From a checkpoint of a small transformer trained on Wikipedia.
Architecture: RMSNorm before each block, rotary positions, biases on query, key and value.
Training: a variant of Adam for these matrices, 188M tokens, 11481 steps.
MLP neurons of a small language model. Each row is named by its layer, matrix (gate and up: input weights) and neuron, and shows model dimensions 0-191. Each number is 128 + 32 x the weight over its row's rms, rounded and kept within 0 to 255. Numbers have three digits each. A neuron's up and down rows have the sign that makes its largest values positive.
A block is one neuron, or neurons of one layer that tend to fire together. After each block is what it responds to, as a language model described it from the Wikipedia text at the highest values.

L5.gate226:166172151152071108136118083103119160145131121088099182119080150112158123090116135095117116105193125061127166178117151146117217127190126063124157141086131146111129080200128124118083105162123100073099161129139069147124125148109086100183142083137121136161093198142161141092118152107089127144164110156151113123097108113123151130138100143102136146162103141099125149132147115113187124090199112147158124091155122220139130093141131055088183123168125118141120096139144147142193086082230100098112066090143130133124081175117148136108143137106156085164108120113113145115199124138080161144
L5.up226:153128102146118177133142147177150118104185095084172121122105110083124163135124127082141142120115196133051091140193153140159137096118158108096198125140126157132093158138100128153084137148132066112130115136102154155088113089129134089113130139161134112151110177087168168112114163123157097078056165154113082186189159137161133206147120152157129173141201118163160113057163078134132080159044114122122069131162115169112116157183094180145151129122182124178110111132150094161109193081086131205075106102153170105161120118160133116166145133164145102139112100106145111118114128125124157155
L5.gate329:109137081080114062155127124135126150131124119123165161102101192136129094174153209123120128125173126128101122136133132067114148084141140106112138116131187136162051141150110059094139074109095050120103138145125121101134138160216153121153184174146178105147128131141193050139170116164154157106142120149094117103103144107136165111149127135084128099158149175157150141144177161091137093064083126075095118109151158128119143165111143145136182153123120148121116221108134180158141099118165119061170102135162147111107168114117065123139068113061114087114172127088099112123170129137124199142
L5.up329:128140135113070127113121131138113087136182154127126097135116156190166116115182145069149095089160122172127088150127149048159085103151119106108156141130164117119172186135116137114060080136110101122115170074106091171069187138184157064121104182128154141160116151148113131097161082121138160142132133138093100100100143079175134182156157128111177117108099110135190186097198119147134109113107115078188095145172104134159111085100111091107129178106137127125096157110164104115136099142095144187145109103181133137162139163092059134127083096093180072130165111050165114115130150099093122192
L5.gate393:137123149107178026139130124146113131092151133122178102133127127055101116094141137100109130149126140151121094136093123152218090092108164119117152144149103103149149130163116142106070103200147090148135150160150080076113097139173104099131142128108176129109154089120188178156174177174107098127106120156179176129145143099128143164165088172168082099116132113131105110118116136105136101126126031159140107159135100153174137150143103164096145144090117138156108126143166167048102104157122149101163087108142145084074133069195112154137080163127171141127134155164156135210096096150110160222
L5.up393:106153138128126105126106105124125129124139143162121085164141158121098085133146153124132111100133182098142098138072072120177084143110128116099144155142147151164115144101168089127141143146133152148112152107135136036105132134243111132151106085135111133118193113137153121084138175121147145108060169181160167176099078100144110161139143130030056145101146128118047101046062118088166104100141143157180092104118163139129082072152091121127100140128097149111160114181141118156097135083177118103093145123109111127129094121158159137121085102138171188088158114151191095158081100073117123174
L5.gate409:136082126133142146153144058161201163126152134118095146107135143117180068108094203131167181123139072051179158105075093068133135109138135160087132153134171075145102143151150168091073139112171057093124158188124082169135155143149130103122137125123141085119163096137170104130176128121140120096159156160125140115121109120126143143173158157097097096113100131085111104082163120107143165104175123145121081131165079161186156119116142078054144158134139137143091108119140144090098148174160149079120040125118078160136136097172093154166125174140159178125048167147113147166090115089147126146
L5.up409:139138185103154128098153066205175160132127131095118070093114193130161069101109143142166182088073133115198089088069098100105132166111168170083119224177149062148151167067180149116127142101159105128148187118117154166165148139120128104091145125131139117144189159085119091117140137121159116157188164182113122120116112123161142158156173119092100118141129082109116100125129130127119089120195103109089114194152097137169151140097164102116152140152110114099084059136118173119080159151147109095108108126150113137147136114114085162169120164149203157124124126131182092111132154071136134143
L5.gate450:171117160194082135147136145090165158111170157152106162129113127149093167093145136151109122123118100053158138125114118117138168102111118178103150192083118134075105136136129114146167157129145132107164162105147126039113140153148188058057086143109132151150086119203074143150114072095116151082145138141115141133153048163118128078117114167120137134190099108105181149087158153118173144130127123160129102137110065110156140097101159159103130106094114146153094135150145154089157180106180167201160145174072079165098085085118111104140111067128158111104125160140130130163061154130193097105
L5.up450:121126186156085166126147112144169158100168150123067130112110198155101169120152108127153180090138119099190139101100087130112168147116095146114157178058119135118106151143131129127164155100145139108178106056119121014128141113150200078059059133144107107165142141191098094150132030087121152096150127150119113099157062076150112127119120123101089162161138106111119138065129152074158097169157100149122135134140100162197128150079144124104153125118087138128106129141182133106191123093197148194130167119109090139136121112083114084115156090127163174122119102135128122153122132114137140124
L5.gate675:176072121147125136128164081139150147068176159101125152106108113123099165137132143180145141190162105098159065136115076090124171148109131159107150132112155128106100200140161173085088160095155086118177101218094169157159130111154149136109100122130162145113131119186125119146163091111098131126153100135143160181091111080106153155152157158131147088145114120154108187102162122102127134157144120195170113129126129168142139155101135170058169112174138179191128149119141099104157170137117099158109077116184084186126108126003146135144114116098182128106124162174084142167102064116100149133
L5.up675:126078120121110144114169098192179133078171189161134123204094145122125143127092100129147119161132084180161112117168132134103128119194129133088145170181145116154100155156176116214129132088137121149160103155098148179180110116185124080171124112165123176103185122146083133116179126141131132130177166131148073134087064129107132110143154177134144104181148110086152145040118135181177139108106081145120131159113115177154089142101154180076151118121129154122134032086081154134129161099108085161160135133183092103121147145133159110131135138097168145166155134159101129113139059067138117118
L5.gate749:108050138039106115112161113165160200190148175138166170064156168128166134137156142147145177089086178127146079121117152111125136132179124123148183114077135106097128115070169144086101148104137106102098135141051082070139113160180169148141140140146184162131105142130148126151113129125095097069081132116161092124153049104132100137166204110080130128104095115128119137165124128135097118099135054098072130103162115091084146094094131154110122121114141131180107153143143148131072134138098098160155139124185108063100142102099077116178131148096147119132165158082137117143102119168137070178
L5.up749:107140138135103071137124117153135144113179109141135123105069138156133137138170162112124159051104116191139126112127106124100060083228156146158154140124168103107174121173150130150103167079117144086108144134110141081128108190173120061146122178147117151106123141169162081126079098150134165145080144089151126157107142081129185133127122113148115066185129128124125098167197156100051052129112123160093101147175151074120144089113149199118138137158130138094093103134081089181166101160150161166131183111136102105101161128118073134173170156123153144122140114106099174097094136124162154203
L5.gate761:139091172152144090183145153179141136118100174141127116126082160129152112037208112148121167047111091126194094172111111103144137092098173093092120131171118065163121127133164090124140142101130169106198175131153116138133128162141123074105103097082151169080150113131103090140097198093116127110129153138170125119167142143169117141135117127072137112085110155098107152113113139177131115137170129127102122167173111114127140165131153173130178113199132133121124131113095090063192115098170109151169136194128086143109057171043109130175150129139170091123123163091129104071085128084116133136
L5.up761:138147204130135115102155109125129133111100112100152196087067171139106152117131162103128124120099117115139142102134099099101134105187166107109160203118129151071125139189143140139092112169136089098176176199140127128092120131158177103141198122129177106061141158113106136134197107129129125144169155186134188092112069077181082139127098134161106131123138128141160156142068105150153153119101081140145166084153110059112124060140190106104150158132096172157107106142162065160115111139162182198087105128162101163124115142140114062112086192160125100129145122171107147155067127114143117150
Description: Mid-word "n" fragments. Short word-internal pieces, mostly "n", inside names or words split oddly, as in Con-n-ecticut, Bon-n-ie, key-n-ote, Viet-n-amese.

L2.gate649:108131098080136106089143152081118160083136136142127139094117152087147101156164130116112081138146103208136092118063113082159154129159146122058128073115131095151152138180156118061111188122188092080131140156126121176129115157142179116143112119098150179128212158161138157175108142154172134152137145146163121142103109041109166110183086172111121127106131092074090125128155106078193138101093164078141100160098106182126150104175101175124099136167145157104104163101179159138099155063168143144128171069145109098141113125175108095147132159134149158113055171140106167148168081129146105143
L2.up649:155099102097076098146160137133174123128167141115146142156155124125189142098133132105137125171153176110090115117104127113075142081178137097127141136142139090148065155142132154118160127167165148093149146101126169139115110139175200193146119128134128136135087114137133138149164147127132153153117123148161105169105162213170109141125054126095185081081089187167094110092072151135187105143225099102100163104194136182134110098119142114146118134134126071160132145161116107104045122074133126065130176138169122110157157090133092135170192171153103109088073129136088131116106061112117060128
Description: Inner word fragments. Word pieces right after a word's opening letters, mostly in names starting with B, e.g. B-ern-ard, B-and-a, B-ol-sheviks, also conc-ern, mod-ern.

L5.gate70:160095061090134095169142198123143113151146145145181147110108120125100135129150114123099143146115106158103165120152197080159147109122178163117124129112135125122168082174167116126154153058106063102158089119169044203139129115141106116103087110129106133167182094114164114136102158105129136120189126153146127196090086184136067068119146153157080099175129112103112140156112074183173133113135123130167100111140185184123104122063117164099165192113126145151094135117117111106139214089153141117122114081090143155139049113109145116141104132159081183143106149128110186152138166141102169151
L5.up70:180168182159138117121120123136141139096104118159092164147181140131104098097125132108106145148155135142121161133105121127090114173180157084108113165172113158128119141208182118163145111123126122156131144175094138112098060109110164090087149135089048077087136077033126090159131120203128143100112140112118138130146178077138177108072135170173138148172094166147170084134153198121142171065061126111172081109157172161113134112116126169082110145129129144193091121110124094108108098115101049117109076148151156130133139113096177068116098110161128068135121147142133120135114175133111067158
L5.gate111:188103128071179095129180168146134165151077124121120135147104135103121128117127131107102133187081058147080134108058153115144133083099084068105145123181128152106119098158121137187148080167121129105194159106093154121126119087165135140166105089139164140117161067096112081145146118114126137081192061137223179128125147119111176083144167139151148107062114150125105148148111136158123111087099089081141160115105051158158173116111164154142101117123142172159042105138143115082108107119086065160080152118164098138146088126122144090154110157092118129178108163142099146118131088112176127090
L5.up111:095170115101089124061146130144115119182108149144175172122136164093128036142060139090101111154083054141096120117081122155156113107105095095081138130161119119112070124123101171214174141149138119099146111118154115159118158129189153092136062092150137121158142106086155138091106093133130169084114129158138122111118192137144110128145174153117123135106102135110165175105117102113154063103102112108106151150105061160096174094156081198089102154161159161153094120164122052093119127181067109162141104103115120110107147195109108114142068101102085142128098144132115119122175064142069113101
L5.gate215:111167148122129153154070156112074161100133131133116171136151107121094161127109126142090122132123092081107196166099151138186064169156106161189138136136083118109099131168168158126111139170136130060137120113152118174068094133149124131124109154094127117122162093146076128111139134154118208131161121121078161149144139054085124177105145092076138097112108171096078159119088081200186119146142153121185178090111114090110104134089156183182106107050168206155100088112160127125163148111123126157085123159126113175096170139133146137144069137104097095064135178133161129110108131070133131082
L5.up215:122161087094146129065191111203145133108137091146112114119080132133119165127095132074169116202171141128097158182139086142095095145105102157130178138168120112189144180084133131190119155101065132113139129177161185179139082096115116134105151166131136108108074157091154117144096098160106108091157088139143130113106082116144103140104158156146099148141172126191097136165097110173186132119124188068064132100149133118177124149175188172087142125082105088155127091153130097182167187137160099103060140119081177119114167142113116094128082171106113107125181152117103142147081103128091131129
L5.gate242:145077185134077096164139149120169150133104130129155127176141195081071130216125146082154227137114110098128093153097097175082098131067127179160163080109121146144162125124075087145111131098138101101159133147101069151175048114185187137086091149130174089118141083097117122157160089157145120185136137132141203163128155119056134083134100151094112134174099114150155144135062135126147096104120113162124143073109140145156122111099128148087141147096125132173119090145110145110172180099113157217120119098120134147159122110142101138139169152118099136163124155153086151157112144136145170079
L5.up242:142099101120071185162111143169163133153148101116089123108109120156133158149179156111122156136087123080122135071149072179166081106090132063163132108134120165161121156155181078182147147069143105151102194161083152129133074154154110106126126183119097140171078117095094099156143120166173200141159093124155146136152144223107129115108134094068084100149115132101108106132111106129086073122125152126211099117155131109133152095137155157175123102155187128062157093119123131178093167036141129135098146075108113098184138176162142132123114168140089177151086132119096127110122161125156156119
L5.gate629:120148175163178093123206121152116081192100082089137105088137137119091121125122121161103137129113071154147161155134091139089152138114150143150175140166105126128122153131106127201089124090107086132155130158111099139095099125129128151125149147092126109109138050120101162142141148163141125085109087107159121063155089151127115123161175087152149186120109147130135112155070118069182163087106157090176116112111153094117088096145174142080100131098142199124046120128143120178170128169117066178086184118168142129110101106166130136165114086162052123149132212082154105085178170080152121100
L5.up629:170142166114155122111167122113139135105180090108110133162125101152161168174122079111142159163136130137111112093111116125115118114115107145172148115139124110175104119189046086136116085101128087155171137135155100107142136066131167074116070166124112102148165049143135138146185090153142141094142158142194064084141181091145105103136087158091127211167120144087153090176134075135170227091132162088119130119071107155112126107129141160117172165152098154083123095140121164152125142165138147117146117083119120147174084113149108193121132114127085151178153156147161093218144115167135055147
L5.gate638:100087113120098160114109200166153118136103132136169169093073134106147123141175098081147151145130088128134091126098161077167127077147104136097129075168096129111129194070134096120109135116097149066139126124111122109093121143105091121055158150095116109104175135127184084141037102157133174131135179057166177158115190104111139103096149112087104092075141148045174119153165131135071118076147179156129114119106143128121108149086075141187205123107196099112120142098143119066156093128175121152095088143130149156133127108068125112148170113096148117113148148153124084137169167121171145137
L5.up638:115152132124197139121108155114113126140121128145145095134127156110125105137157110195134119151086178070146090180101143129113116123113127104098158135128108187093103158163128169159104137060137160116132110175171129087111156100104139083063141127119125178135123169122175128143116094116103144162105119125127090129130148143096218079117227131148119117084118138175186139172134096141018185136156127152157096148111136147105148116067151158145165093129120154117145145134063152097153139110145151195130106131102165193169195084100131197119154077115104044127135149150170109125107132104093195162
L5.gate644:172138133140182141126141110146128146153126144093159120140106158165133139178142115123112185130181171105113157090104098068102147176101146171149154097185132144114147177141161116137100120113116116094110154102158105118127105124190105124138139119080134148161152123166178096126126155119113095068185077131190103147132120111183112175132126165102195138149146154105166110152148154126106127218155195075164086133150175149062117130176154081135126140109136130087117133099174099175138192154143151159118113111170202123107095119082126180114122042150133159142175149093120123154161214107174166052
L5.up644:099103109099126130199131121158177153101125093139118167196162081176174055125137124150104163161108176134095153138157152087097091126137106163173120099145137116110138130142118097148185165101083132120101110115243110152141173170139151168125096122160156116138178109150113159090157140167092174143158102153108130190146161177149160091136070174107135136183112103072148142113201144135160169150123114119142125172173127128133200147134162144168204111116079201115113066075122114113166122089121120145095126133175130143146139085150117102120186113093194178167114143134132151118130172117138147104
L5.gate741:118106148106138125118067116097107100149105119149137101117139155120121094165128155090073080123106167092112129120150109117075121088121094143115112130078140131127101066095096130115189177135101133136131147165116124152131073150092130188158116086116198165119086110155199071123114131170069150185072205125123126100161104151168092160159146173111164118173093111101092125123148177162125200153088156169102117122100130137124154113165148180105174154123112131115086080055133175161060163141174101103106140133163145141080161107067104088151096176195187124073119171144114128147099176152145123126
L5.up741:140151103060131146078082081129101139101077099143169121090132141092164101178097160117153101083115159129101138115180115143202138092148165065104163147148149112092100083158138115091139143093093139094129157146063057203153076130122139167146113106144166102122102107116168077126166123122101079149088162115123120160184128117139136178135121089125135153178098159073097120113121148197120165136063115135123068127126127143138149075188122165093188126110100131093096134125082127176038135111136068100159194073134149153148148117129110100128112191155155137147142134141081111117105127137070139174
Description: Sentence-initial "In". Mostly In opening a paragraph or sentence before a year, month or place (In 2014, In Japan), plus mid-sentence in, and word endings like Detro-it, COVID-19.

L2.gate309:076117080130116137115119161078095150151161118140136099113111142058125175130154142079146100135080084148118135197105184171098156130141063119116044083164110142139116134124160146103105169100147164089121088132111069154107079168188134180091084127077135102124142160158190122188106145139047103131154112077146124141175149070123097109112133121145126082095130141096074183101130104092117113098092111169161093110154123168076119173077117189121160141102154138135116136098141063086155135134093136161077054108090180133123100133050119101154113118110125135151136153122091142085093103097127143111
L2.up309:091166114128079109161154120165094177148116158122113049139160097138155122152128161043098097070160172102129113123218075089171136159139172166166203123087161134162106105042148138110113165198100103088120124138179086089172144080124110075147145157123107163118094150140128117103155161181152093147122115139130132199142165102111161149139148103106115084140134113115161174077133129123146135127166078156171182079161141136099083131175152170166145109162091131086137100126143116073135120162120173084170091133111146111132141171141116167155137107166130126090098072100126135108163089164085118111
Description: Parent word piece, sentence openers. Fires most on "ent" in "par-ent" (parents, parental, Parent: in infoboxes), and weakly on sentence-initial In, It, The.

L7.gate61:085151102146160153153145098091126156123133117120111150106143118115064131143187115115138153191152167167098158195137175190148128198145119159103114084110106102202208087124157098154138195091119106128184137106109126131115133140175130104134104112125111179100151131126131109129122122110110161022102109164118069146121128119209067154097216195120116142128134109148101131100121148082139144113153174109087139173142159187097122177141135149146136127096132181204113102137075122174185145118116089108108103116169176150136154141106114090129146156097133152145101157111096098136159189155098128085
L7.up61:153049162092129088142181181112110151194082123127117087111125161061136142128125092144085111157104124176127112081157160152141168111114093142117098118063089132150098118123087200113107094179148092129124141064120151133115084057145123125147082146121125095143124095129106151112130201159132102097121191105157128115136103166108162125161145164235142163113110125144088142088123102150119090095137137093107156111093131119194163091126100145126080113184117132180090101130191181153123153121163181171119064132144060102142119144196103187139145130141125105130114103139115092149134076101140091077
L7.gate164:126086127090172056133096118124150162158167139131125157183208168144134154176109166189124087116112140120101112146182108126085163165105203126099136073164147049129091129123104115103128178153143060155129118149162136187124165127174125147085157088120151137106175129145093204156129147138142159088106122120146104129108122142127087126189149174120131125146148073117098178140181138169167149128182161121105098114176148189132091131150144134086151118073123144182110129181137092131184174103117157115121118138137150170141095123071074104180162156145109160118169143194161130183109146159180098113
L7.up164:172112165165115119117130133095160127168088107109156127134111154151128059119184128112107048162071164130076131181167139110118159096149075123152147093196118125097117124136158092072098126161176120115113154131200095111098132123118090177112137153123095144103198100158120184122104172118147111135130165097158120134103079181127055103069148160111127164231118165126169145124132152114120140110134115123132144109120137127143151074094157080172113151192175193128176142132129126128138130165184115123144129168161147148066149099137146131109148102221086079118149111177158109143087138183074148132
L7.gate309:134111174118169125113123129092113116171123128130136141073116144114161203116110117193113112109138078183074153097159090163091108173150083097165070144153112123182121078133111094129088114177105126137042176072124151144066084148146099106096119124102117166087148109138131119136091154084122091091123078126109098110143135126141101141155179155177095134121125134086112122187154104207176072082129140142116160122095089122142114121153081118129164141145178194168136150111167158174104130197099072118126123136178130183106146085151108150154135134125060127100086152102138134099080166139175044126
L7.up309:136164186127160140143176141135077109166083110164159143176117081136168142125107069158188139086132077140114132195120085100136120132110119143073127092158159106155141159077126118069123176115140134130095105159116140133087042102130149082110114222132135130045159109096128076129143141132159191109124169137122164108136092128136103155111119163096154109174194123062119152100115226137157115158137112169143128126053131153159110082084131125154136127127093118113155118124211123085180128095133128106120128115150149169185126109134147131125155118100077167112149098114191120126170146056150120094
L7.gate393:197134159077092137132174124153091128143163127166109156086092088149175126106073207103093071165139040129084134208163126093131121114114135108089136134140141106133098126135096130118106167122127067126154075102149099073142193096084170107081125114117151142130171059108148124161067120138182163095119118189110164141129113143146116123157112193132109085109118072138143127115124177156115133103131060129210137104145166153132110140110172154106131145163145242113084068137108138144119137113087087121144122129120129160149166106117138078163116095117079122130114146120151101167083153137132166084
L7.up393:122132130116151088138207175122087125069112121106109188075055122114154118097081124204135073191108095147155106159146160099153198154085125104110177095152106086107103154135165159134123157148142108076137059155108162077076136092143137087139074082090149150084091105173142113145120170137133119131113102145112165097090090129096083106145137190157177075104109096105129135121119145090118096103183085081110085143070153096099129102114144184160126119124132161112050106130117181159138166111079179118139118118150076145173122125133092109181112098100072142129119142137140152114104176139132081109
L7.gate445:140120049111163092144126176116157194133168109090095199097068103167137141120135129177116106121135134144107121146123097157094116118095101153091113104149115126148214108107131124171150144143122139124157115145108146111119098128120142166064088148088106138117086079078178186138145134175153095056085134070216058098142147098179141094115160151161068181125076210126123172181162124100131123105127175131072119120135141182090129146134134173115158098119141139137101128090108075133121090130134147141151131138135181106115080135147109075126193126102114143162103168121120129162087172106074138067
L7.up445:114116127055113162158132140166107109175122205121152189189111167195153147139140133131128144144164140108119025158129106110178102142109097107094206106125126133106130140141121117135124109101118153105138088089109125111189098161125152091140123162089142122132154122096190144130135129128088116164138102122180112128143166076222190174087104138138069163099101170117161105160145112171150141177131172139110140109081104081124173139130163230175147093104124110123066108108110121134146118170083110192177155126134166120185155167140080140109119097108060117183120136105137100129135136126112165128
L7.gate576:125178098178178134138118115093132144176180084147097176033193104094063152148127116145063147100094164141122145120183166100158095148143095101159120118095132129135105065098139093085129112143121087180128158095108117101101095169104083080127117146100071155144099137131142135168108162136154083081148115136102083096152087192158112133124199161149099175120117148134123188160155194130152071073109176174121133129104109127113143126177127191130166129151133151157177153139214118155111104095175130186087100091096123107104117126157119122136146109095096127153118141134085086155072110134127149083
L7.up576:060122115149153091178089111140119167154081143160163115130093145108112119184138100136126169118049154201142154128103129148110101152159031112132194116100080192140147093158121090170184126121119138122107174107137213126119052099098166137091101143091123073119127115111161066156105117161134105113193124146170119149077152162173158154081153080104142140078129164118133108141160148168124122131155177094100136155114082134159182171173125120118127076124145204127131146110139138108119144158082073114096156101118130110195128124137177144113128123183065101105098146094100154107163118158122136104
L7.gate608:128157148136167122108170112123097135214142113146135137095198127165101104181132125165096099170152168136111127100153122130126120159138118134123141129149150071150106051179098175140117165112162083142154077119140105135093135097136075133129135131109121133145131047155130150164124174209115134112095115087141103101125129161121106127154142196155109114141074132126155179072110096118193169104156094139128146104143158184095127115157194143146172194109111105147127173155121082160125158123129089151114122179114106190096147136130114128194155148141082196156123177147074043160107128098099108030
L7.up608:189152143148096118104138149127087139153148161081131152090106102134118185167080140110153124089110199161129106140151131145130115156160125125147135147143146122145106118176112118160130140119091133155202075101134131135099096134095084090181105093199123151125120161142114167070113229117097129176106110108129092125165097096182097146097104174169126104134154114114171140091091088123145134162110121087138174157111176150070128077178156134164163147107113129067168111099122122183118068122177078123186178145153146127117166191133130148095116195126120115163100060075102104145185095115093199089
L7.gate666:164133132142104183140124119060120148112148111131086154112108090104142145113111136141148108131120139140129073089140077192094100160137132157096077147107153049140161152109181126125117159108091115185113090099104166197106109126082169120104082067141158150138083123123154094144064090160158165118131110138171134102146175139185102149132119144140146039084091115043083155119121199169110131066122111125098186153101150112154111114092121173130150146187095160121130069132134132179149130130107118109118155091184114101181137161107115159143142154160144097075097133146124136124150157137025197136
L7.up666:146096094131150081121152077127093118114155119093086141109128159137110141150136073131059142107126156131166145098168104111145179131155095173036118096145131127128128105087135149157117212122162153147128110088069137148097127161151071064126077129110125107113211115151119127125115159176109158159080125124100110116171153161152133140109184166129077157127039093135145144122160124123087106141121198075191123118164137146148131096141128153131107135111139148121133163171151108151161171148155073181155076182163063120115051159122154097141176080153101121211127143137113092124137153183185138131
Description: Sentence-initial "In" tokens. First token of a new sentence, heading, or line, mostly "In" (In 1811, In his, ==International), also After, For, heading letters.

L7.gate58:141127113113130101152151071103198108180139128182164135103154188143147069077090129035120170126118143164184172102143173096124137068163212125118116135146112060164160137111108142130127102132171133080105154133120134086123162084175178100138144120078142168145139098152147126130145164144187133154175120178155104177112110136105109174103051089066129135130084148096145137084170111130149086090108073153173105115123147119161074144073106125123128160163124165103138108156148202153098090108146119108116138122116064144114092183124118131124107076106187120117180175112088143112114128082118123104
L7.up58:137139166162113065146204153101153105135146075154108145100146148147135120167145123107084188098125076159171170108131129091157156111162195128050114160129115115143118108155161089144091118188144108189166112133104146071146163170155178118145117107143122078052075134188069102115145139138144095170172128177139136111112122109091156162154142133115172110110057136142171102130166166101128109072144095190138091110117149153123134155068110112133183154107127107146112116141106184144119126161172159148086164138106156182069163149103125123151093151170152086187163115226146157115140119107099117138
L7.gate63:167111140134110085151136148118073100148139125165138164155163098151061108145090138134111116137137102110150142156104172158164110096140139118125104131101144101142128152175115130168099141067134123147093133107112120178140174195140122066159073105090136128141126097138159129156162094139160117124119132097081132112135093098100086208127087148047174139097096148136127131138184136096187199057065059166161111106164130165063111084128108117056120179107167179172141086141100102123147141087078142143085143125092122123151135158112151128155124153138118164086177150174117091164027114139191125087
L7.up63:136139132100163081128154171131140181163115136117141112140128162090122101132175198094115188103136177097098122129112145071181080142114125073130064119141152113147168139127125144082137095134078124110139169146086142133131141083204155114122090195133204130074174158177116072133094132117136132179114219162170169143157093078143177172181091127088169141187152140123168140131078171124124183115093131152101147173129098094129104109186150162122129124131085174133148180139106158126187106137133137158075133112067137121100172129128095143140064125128162127148145112092142160103173120072117094110
L7.gate81:157077088045206116086121177126128156152127107161075160172112156097168135092111103122133133107064092139172162130112156169139147133135123086124108172098120090129169190094117089123138150140138152166137153108132124087109154142157105170150117159082152098141175138100119124155130057150151096123115116154134125141161110190123118128110132073121055162126136127154127109066170175169142134108103102104154107138192133163148096119136066147150144179121144223131091050160118168102137130088163128146107121107169140141134070142128127048156084131159143179130159186106051159089109098100151178137
L7.up81:140159089103112088149151203108086096101119099147132113167140102090128080118103117067113133117159073135179128137137173082179124161118118115128143146109132092132162146183142163150074173141178103119127180099139190166119102093153154189186120110120135077138192146155151142143179164135051100171115139111110097123163122140093158113168141138079099077106125141145123163073113183087166190125091095102104146148095086157205101116091101175135139149092036152066187096140139130103085166132140114125108118181148149113106156159108172098132099119154158149151146152074101155134146105093098095099
L7.gate354:175110087113115148137163125123108142148107123139121157134109148132097129130180167184080064104151090110174160115100053102098074143094141142200141123138143141156120155129144128158174109102080145117120120082124177098115105175124174157078133109117129161087164123086211144146220083145098102089123132130118083119118090153124121047113166145114115074163092094118173089168100180111143148117108067134125057091158125117161133096108183142050153142062112195142132172125141226132156189164130148115109149147120143128086132124107164101146097078087110118139130149087117125144131129090104118130
L7.up354:132154087115155064094131135163151104162147146133179143096110177144139097105147132132067140135111144116183055187057109129140123114084117112096187158148155098112121101115167123123148091104130139161113133121130119082138201069175197076189146170123148182139114106119169114138139061106190127123139120109121150123099149153164114099105108158120089153124171078173129086105125166108141119153059156111148159140123133188175192148092079049058185106157094157130157129128138132094193140152160113094119132131140071139141133151121191130136123154149154145184148152160136157076152157075136121085
L7.gate356:050099098114134088190144194130178141134136130172072112149114138096162144099155179138100195176122143136147095142105168171123073116089112148141048109116091065100151137093136146145176099208139131164133087105112120093192145094117154125111100095136126112095101123146177112096150137120081082150119184151123110178122182106191121112198126081229138127128146131127141208149156180080141112130171158093090162118112110137113143157113103132132128137117117161132133132112122120135152164122124164074177147098176194142183094121109099125157095133079151147121118130166077146096111112173112114162
L7.up356:084080088155137101135135146081124164124169163176070126147096191104088171112122134195134148155123169084151131100165109094088161090026091144121166109083091149102155166094138118155159096118152133148107167191148103103074107077164138130136115105119140152080077134124154095136129097083116067138158104102165130132076103140109141102106179099095144127204152144161136140119170082143168130124117193121098084178179116096086131143141124102073155117137133149224135148195173159122091161121174159120124156059086116143122096089123117131122102152179141116136115130129100187149093111139169123134
L7.gate441:120120129131133122127135148100121136185143177115095185154114097136149151124090225145100173172093141099129169111142121094165128130164158183178124160110193037135129171104120145137103119147122104127134138144122136114113091091168147079178090108108128095133114147094111096157143130161155105119144107188111134124130120130085139189204082160137160091137166151131190198110159186135184146150133080131138124191164100094159133078131144105119117144121125205159123102142123125055155087096134084100156170058133122129076059126146142140202096206090150142168143153157102128144123147082126149129
L7.up441:141124146132126096157167113092186098119138174115194184144138212158139163126096168136129159098089140163111106125212085150093088117096138139093127184147153123107171112181133071138115068123159139154094146130140078154108155100130203105163083123142149099114123133133093118131164163090162100137109173170118159141099093172165106116166067125170174120152131113120184129113136141147179129091100118065105116137103080128124118165090075162150172140113140110189144162146076117129120168090201113146077156116125067123072133082142101103153120149141135147129145093108152196112107079072160058127
L7.gate501:119116150134130095141173154096161071157109067198066166125144135134118127080126133125143124130131074112178199184123140103130099096127127116092032125108139067148146111078151117098124142098108141162134131116089146073082124162175125079133194106115136112117083142153133140125150119143097137111117162125128116099151129146100138106160126101155122128153167158159163119107089156127159133066134109121177092092233167191128195105080117068104100167137103194205130137120122139107125150069127096145075131128136166135124131105136087100162113121101208127160180162151104074134080072082140115131
L7.up501:086124137126169071127176135155109121090073104138139142121116156118133172140121157140168104162148129108135181191156120134184081100116149147163097105184172102171163146184081155166130149119081118147108098126156174083147103121181131132203104145110191119111068109106114057138149074128140115153171182113052200113149080137165170180198096111086103102118143130177117071149170169076168146130092120069104116135105118135148094120130142133120128132121117171142160094119196130093185173126143123092134154125117138135093138111095111140155109131082157194147124138139158178183118147099157070137
L7.gate646:170140075109153151164093145058082133096106109179141186150125140160153096087172134177073087155126131128138079113146023236093108136127166104172073110126116118192135084145121098133152112111185132114088150161160065089140167133155123103168107139125108106129104082120159111133157127134139098123141144120127149155071133181129089109093110105152151085076101120078175092147121137159194109118157108100133072140159168071143113106075160102117090140104138236117092125125109147131152151131123082118140105131191155110104121140147156134132099148177113167091119154134109159090126097131108180153
L7.up646:139111136109109136155175181109117151059097085104153128137108151145126126083124070123123114138153108090178101142157140172176112138158155122108132107079168154168173115127159118059136105142103170129146132131124162186078095186165137122145096115122142101124123119090125172117185129159192129199128170148115191116171109122118144149084110114045127093111109151171148125208088122165117072089150154157233122182130190100111138068078117122163133139151142189109129126107060164134177134126148143120153135165152138135099147117169142201126123173136138128153167137102175153067156107183113137150
Description: Mid-word consonant fragments. Short mid-word fragments, often one consonant, from words split oddly (Dark-n-ess, unk-n-own, W-if-redo, K-n-ight), plus the column bar after vote counts in election tables.